Part of a small language model's weights.
Size: 4 heads of 96, MLP 1536 squared ReLU.
MLP neurons of a small language model. Each row is named by its layer, matrix (down: output weights) and neuron, and shows model dimensions 240-303. Each number is 50 + 10 x the weight over its row's rms, rounded and kept within 0 to 99.
After each neuron's rows, "fires before" lists the tokens most often just after its 100 highest values on Wikipedia text that the model never trained on.

L13.down1481:59 57 49 51 49 56 49 47 46 30 50 49 45 55 55 64 39 54 56 55 61 52 47 35 52 54 56 49 63 58 43 48 54 66 35 45 38 32 59 49 47 44 61 55 32 54 47 60 68 45 40 46 66 55 58 28 51 43 60 39 56 54 62 39
fires before: "\n", "\n\n", "{", "W", "E"

L17.down649:55 69 45 45 56 65 51 51 30 54 54 45 60 42 68 56 51 41 47 42 66 59 48 69 43 45 45 32 51 59 36 34 42 52 46 57 54 55 52 49 41 44 54 62 37 45 30 53 48 52 48 56 47 57 48 32 51 65 47 43 50 74 48 52
fires before: " as", " to", " in", " by", " for", " of"

L13.down562:63 61 59 42 51 34 58 48 57 34 26 47 74 47 36 54 61 51 46 44 39 37 49 44 37 46 48 47 46 28 53 42 47 40 48 52 33 50 56 49 46 55 43 49 49 54 36 45 42 67 60 50 59 43 36 42 54 47 48 51 54 40 34 33
fires before: " F", "v", " p", "iv", " Jr"

L17.down1087:59 60 67 66 39 49 36 56 62 51 51 53 34 60 67 52 60 60 46 41 43 42 49 48 69 59 45 41 44 57 40 40 47 54 48 55 55 56 41 49 61 40 36 47 59 60 62 59 41 47 53 35 57 45 36 41 31 57 53 29 56 49 44 45
fires before: "i", "g", "M"

L13.down674:39 46 48 75 45 54 42 46 52 61 32 42 53 47 53 51 66 59 63 46 55 45 37 37 33 60 42 55 55 49 53 42 33 58 53 47 42 53 44 48 44 47 58 38 56 47 39 34 22 60 57 49 55 43 54 53 56 48 49 60 42 50 53 50
fires before: "\"", "'", " (", "in"

L13.down1191:60 41 66 40 35 55 60 54 57 65 58 49 54 54 51 64 55 50 48 67 42 43 43 47 49 50 70 48 46 41 50 49 45 48 53 36 51 50 38 58 48 45 45 51 27 50 62 52 32 63 59 40 63 63 60 45 38 56 26 49 46 51 61 57
fires before: "ment", "d", "ments", " the", "s", "ș"

L17.down1483:68 45 41 30 41 55 65 38 38 43 30 36 49 61 35 58 30 55 58 45 60 47 45 67 43 37 52 35 47 55 46 53 47 49 43 49 45 50 49 71 54 45 39 67 51 58 45 67 56 69 58 67 33 49 67 49 33 42 66 24 38 37 43 37
fires before: ",", ".", " 1"

L13.down459:56 43 39 52 23 59 58 41 53 70 51 63 57 51 40 41 36 47 53 60 43 58 56 54 42 39 56 57 44 55 56 51 58 62 32 57 45 39 60 40 58 39 35 40 35 63 57 45 47 49 60 40 38 50 44 64 47 57 62 54 61 43 63 38
fires before: "\n\n", " is", "born"

L13.down1401:72 46 67 53 57 37 65 44 61 56 32 34 29 58 36 61 50 48 45 50 38 44 66 40 29 55 37 67 46 37 50 48 53 51 40 63 27 39 36 55 68 38 68 61 44 51 50 47 34 65 66 60 57 61 53 44 51 52 56 54 52 48 58 51
fires before: "o", "l", "L", " City", "le", "R"

L3.down1040:47 65 41 34 65 43 50 32 50 51 52 44 54 48 66 54 54 61 54 41 42 61 48 52 40 45 52 56 58 48 61 43 41 53 35 35 53 37 36 58 44 45 41 47 35 70 65 25 60 55 52 45 51 43 37 55 33 37 40 52 54 60 48 54
fires before: "\n", "=", " =", " life", " %", " Notes"

L17.down1474:54 54 47 77 46 54 43 52 64 55 51 47 59 54 44 53 53 51 55 51 46 53 43 46 37 47 54 46 44 33 51 48 54 61 65 52 44 57 57 61 55 44 56 50 30 72 62 46 41 41 53 63 49 56 43 58 64 45 61 71 55 47 65 59
fires before: "\n\n", "os", "op", "oc", " Amb", "oma"

L17.down136:44 63 38 48 35 44 62 28 55 53 54 45 56 60 49 41 47 54 58 56 61 64 49 63 47 37 47 63 34 46 48 38 50 45 53 44 46 60 37 50 42 49 46 60 46 49 56 45 53 41 39 31 65 63 18 39 54 58 39 41 69 54 53 42
fires before: "\n", "\n\n"

L13.down635:53 54 61 56 66 56 46 57 39 47 32 52 48 55 41 70 54 57 17 43 31 40 62 46 45 51 40 42 57 45 56 54 48 57 35 48 55 41 46 63 34 40 47 71 42 55 59 51 41 64 42 55 49 50 49 51 55 48 61 52 34 47 50 37
fires before: "N", " N", " Vi"

L17.down530:57 36 46 45 55 48 60 60 52 52 66 52 44 62 75 42 55 39 53 61 51 65 49 56 65 55 28 50 48 58 50 45 55 51 50 49 62 58 37 46 62 34 43 61 57 37 41 50 43 47 63 52 44 69 44 55 38 58 49 35 55 53 40 49
fires before: " to"

L13.down105:56 29 54 55 48 53 59 56 46 49 47 33 39 39 49 59 67 53 46 27 34 42 73 52 41 50 48 60 46 39 45 37 62 49 44 54 43 35 39 46 47 27 48 53 58 59 59 57 47 58 52 40 40 60 44 57 46 50 48 43 61 43 50 41
fires before: "M", "z", "8", "zi", "burn", " –"

L13.down1257:66 47 34 55 51 46 61 59 60 65 42 49 54 52 52 59 43 65 41 57 61 52 51 52 44 45 48 71 45 68 53 42 56 48 50 56 59 47 40 44 41 63 56 53 41 40 42 50 59 59 27 61 47 38 61 56 52 61 50 46 44 54 54 57
fires before: " |", " ("

L10.down1354:33 50 56 49 40 38 48 55 51 46 39 37 49 52 38 41 53 60 56 50 63 58 39 54 40 63 47 58 54 43 59 59 43 51 49 58 38 38 64 52 55 51 46 48 55 40 61 60 57 56 51 39 47 49 52 48 36 48 37 44 69 48 40 30
fires before: " |", "°", ";", ","

L17.down626:54 29 56 68 50 42 56 36 39 44 49 49 47 43 41 52 67 46 37 40 28 50 61 50 54 58 47 60 61 43 64 37 50 38 67 52 36 53 40 54 67 56 44 41 42 62 53 62 39 44 53 39 55 40 38 43 64 48 43 48 56 52 49 62
fires before: "M", "R", "r", "="

L13.down136:47 49 52 26 63 41 61 46 61 44 38 57 64 51 59 56 51 50 45 40 40 59 42 42 43 54 34 52 55 56 28 49 40 45 49 64 40 53 39 46 57 40 60 49 43 53 59 35 40 69 60 32 68 57 58 47 39 48 35 40 55 59 55 50
fires before: ")", " Part", " Format"

L13.down1499:69 37 61 33 65 45 61 38 49 39 45 28 48 49 38 72 54 53 39 54 37 51 58 47 49 51 44 70 44 51 47 53 47 45 49 52 25 49 57 51 62 34 55 49 53 58 34 38 54 54 51 44 58 52 54 72 57 28 52 64 59 50 47 40
fires before: ".", "78", "ía", " 1982", "gu", "de"

L13.down454:64 51 47 59 38 46 64 48 44 40 41 66 46 36 32 51 45 39 47 41 60 60 57 53 43 42 70 66 56 60 45 51 60 55 35 51 63 35 43 48 46 47 65 58 44 70 53 27 49 57 33 47 61 59 45 44 42 52 60 65 55 53 56 51
fires before: "\n\n", "\n"

L17.down992:54 48 53 47 68 55 68 35 45 29 46 27 76 49 75 37 57 49 69 33 51 61 53 55 68 21 50 35 70 36 47 56 42 41 58 49 58 48 56 59 35 43 41 49 55 41 59 61 35 49 58 48 52 57 61 45 49 48 62 25 44 50 54 52
fires before: " (", " –", ","

L17.down1138:34 47 50 52 45 59 62 49 55 64 55 61 46 40 41 34 55 41 55 75 52 37 38 37 49 49 52 36 43 64 51 40 42 47 31 47 54 50 55 68 67 40 60 32 62 66 51 47 53 51 40 71 55 30 47 38 54 58 43 34 73 56 58 64
fires before: " of", "ist", "r", "man", " and"

L17.down616:55 56 53 33 60 42 32 63 25 54 64 53 53 78 52 56 33 54 51 40 52 59 39 46 43 66 63 50 56 33 39 59 63 44 61 47 61 49 53 60 50 44 59 54 49 54 39 51 34 36 43 52 34 64 44 70 59 42 58 46 41 66 52 59
fires before: " by", " to"

L17.down1042:36 49 51 45 58 48 41 49 37 42 37 59 46 66 56 46 37 34 56 57 45 32 43 71 45 43 42 54 58 42 63 56 55 52 40 53 44 47 59 46 48 38 32 56 62 50 38 53 71 51 44 43 32 55 62 50 44 36 50 38 56 47 46 53
fires before: " States", " Kingdom"

L13.down979:49 75 58 54 35 49 46 34 58 57 51 37 45 51 31 46 34 40 43 52 54 50 57 53 40 55 54 60 60 55 53 62 44 59 42 47 36 29 50 62 44 55 51 67 43 63 51 38 49 45 37 40 66 24 37 48 33 54 60 47 66 62 51 36
fires before: "y", "ed", "el", "ist", "ory"

L10.down799:43 68 49 50 45 57 59 52 50 40 41 68 41 60 55 54 54 48 43 49 45 56 47 62 13 46 59 53 51 47 54 59 52 36 42 55 60 59 49 42 57 43 38 61 57 42 51 40 50 56 49 69 35 62 66 57 42 41 51 60 63 61 59 39
fires before: " |", "."

L10.down1395:30 58 44 62 59 49 60 52 44 54 63 55 46 61 33 63 54 35 55 33 61 46 50 44 48 52 55 56 46 38 57 47 54 56 51 56 50 53 41 23 74 59 48 57 48 50 65 53 38 27 58 40 44 38 48 67 40 50 54 40 61 60 51 69
fires before: " |", "″", "ced"

L13.down101:52 53 46 65 57 50 60 68 57 46 53 49 42 61 52 46 43 47 52 23 47 58 38 47 42 73 49 48 44 51 49 40 53 48 62 42 51 72 56 44 44 58 62 59 55 41 56 38 35 60 45 46 56 47 57 37 36 41 38 31 74 60 40 48
fires before: "."

L13.down1052:42 47 47 56 36 59 40 59 53 60 49 53 44 62 65 42 52 65 58 56 62 53 50 63 62 40 47 30 52 32 50 43 48 44 53 49 41 46 65 51 51 73 37 43 69 63 40 46 45 35 62 53 38 51 57 65 45 47 68 52 50 50 37 48
fires before: " (", " is", " was", ","

L13.down497:58 44 60 60 58 47 39 30 52 43 28 50 58 36 46 76 44 48 52 55 37 31 65 65 53 53 28 61 49 49 58 47 46 55 34 58 48 50 41 64 45 37 54 65 42 62 57 47 57 53 50 48 49 61 52 57 50 63 49 65 47 43 71 52
fires before: "o", "–", "ó"

L13.down837:46 49 58 43 60 54 43 47 42 40 61 52 51 34 44 54 48 41 57 43 53 45 58 53 52 47 43 40 31 35 51 66 42 41 54 41 45 50 57 52 41 32 43 46 49 41 58 47 59 33 48 56 65 43 43 48 43 57 47 43 64 69 46 56
fires before: "\n", " |", "–", ":"

L17.down598:51 39 64 39 47 61 54 46 55 46 41 34 56 62 60 54 40 49 67 47 53 52 67 44 42 50 49 50 40 32 40 49 54 58 56 50 48 35 61 38 50 45 42 60 59 45 50 51 40 62 58 57 47 32 64 67 62 60 55 35 45 38 58 49
fires before: " (", " is", ","

L17.down210:45 53 71 55 33 65 51 58 31 53 42 61 60 46 22 67 24 62 55 51 60 64 62 63 45 54 52 45 43 32 52 28 47 57 49 41 40 42 65 54 46 47 48 44 52 44 58 58 40 52 39 47 47 64 31 43 64 62 37 50 61 47 49 66
fires before: "e", "ed", "ing", "es"

L3.down90:54 44 34 32 45 53 71 56 45 59 52 47 54 60 60 52 43 68 47 32 42 43 54 69 49 39 56 52 42 48 56 42 43 58 35 47 34 35 58 44 55 49 64 57 54 43 55 46 52 48 53 72 40 54 61 40 65 58 35 50 60 56 37 52
fires before: " |", " Total", "y", " Summer", "hr", ","

L13.down479:59 59 46 39 55 46 58 52 54 50 50 47 49 62 52 62 43 27 46 65 41 39 52 43 45 43 56 42 54 39 63 43 33 64 56 73 42 44 50 49 54 46 59 46 57 60 58 44 64 56 63 51 52 49 24 69 41 51 65 41 47 52 45 27
fires before: "{", "ton", " none", "n", "m"

L3.down353:61 48 48 56 52 32 49 47 58 44 53 41 33 59 34 59 47 57 44 75 56 61 57 59 56 43 56 51 34 33 67 36 59 50 57 52 53 49 48 45 37 61 52 49 27 70 30 54 33 43 37 53 41 46 45 43 43 58 47 56 46 60 21 30
fires before: " |", " hold", ")", "ent", " Su"

L13.down582:48 49 49 38 29 45 55 45 64 45 55 43 43 34 47 53 51 41 45 56 63 38 56 49 51 44 56 63 47 49 62 41 62 31 48 51 50 38 39 43 75 41 52 43 51 64 49 52 54 41 37 42 58 30 46 39 46 48 65 52 53 38 40 21
fires before: "\n", " |", ";"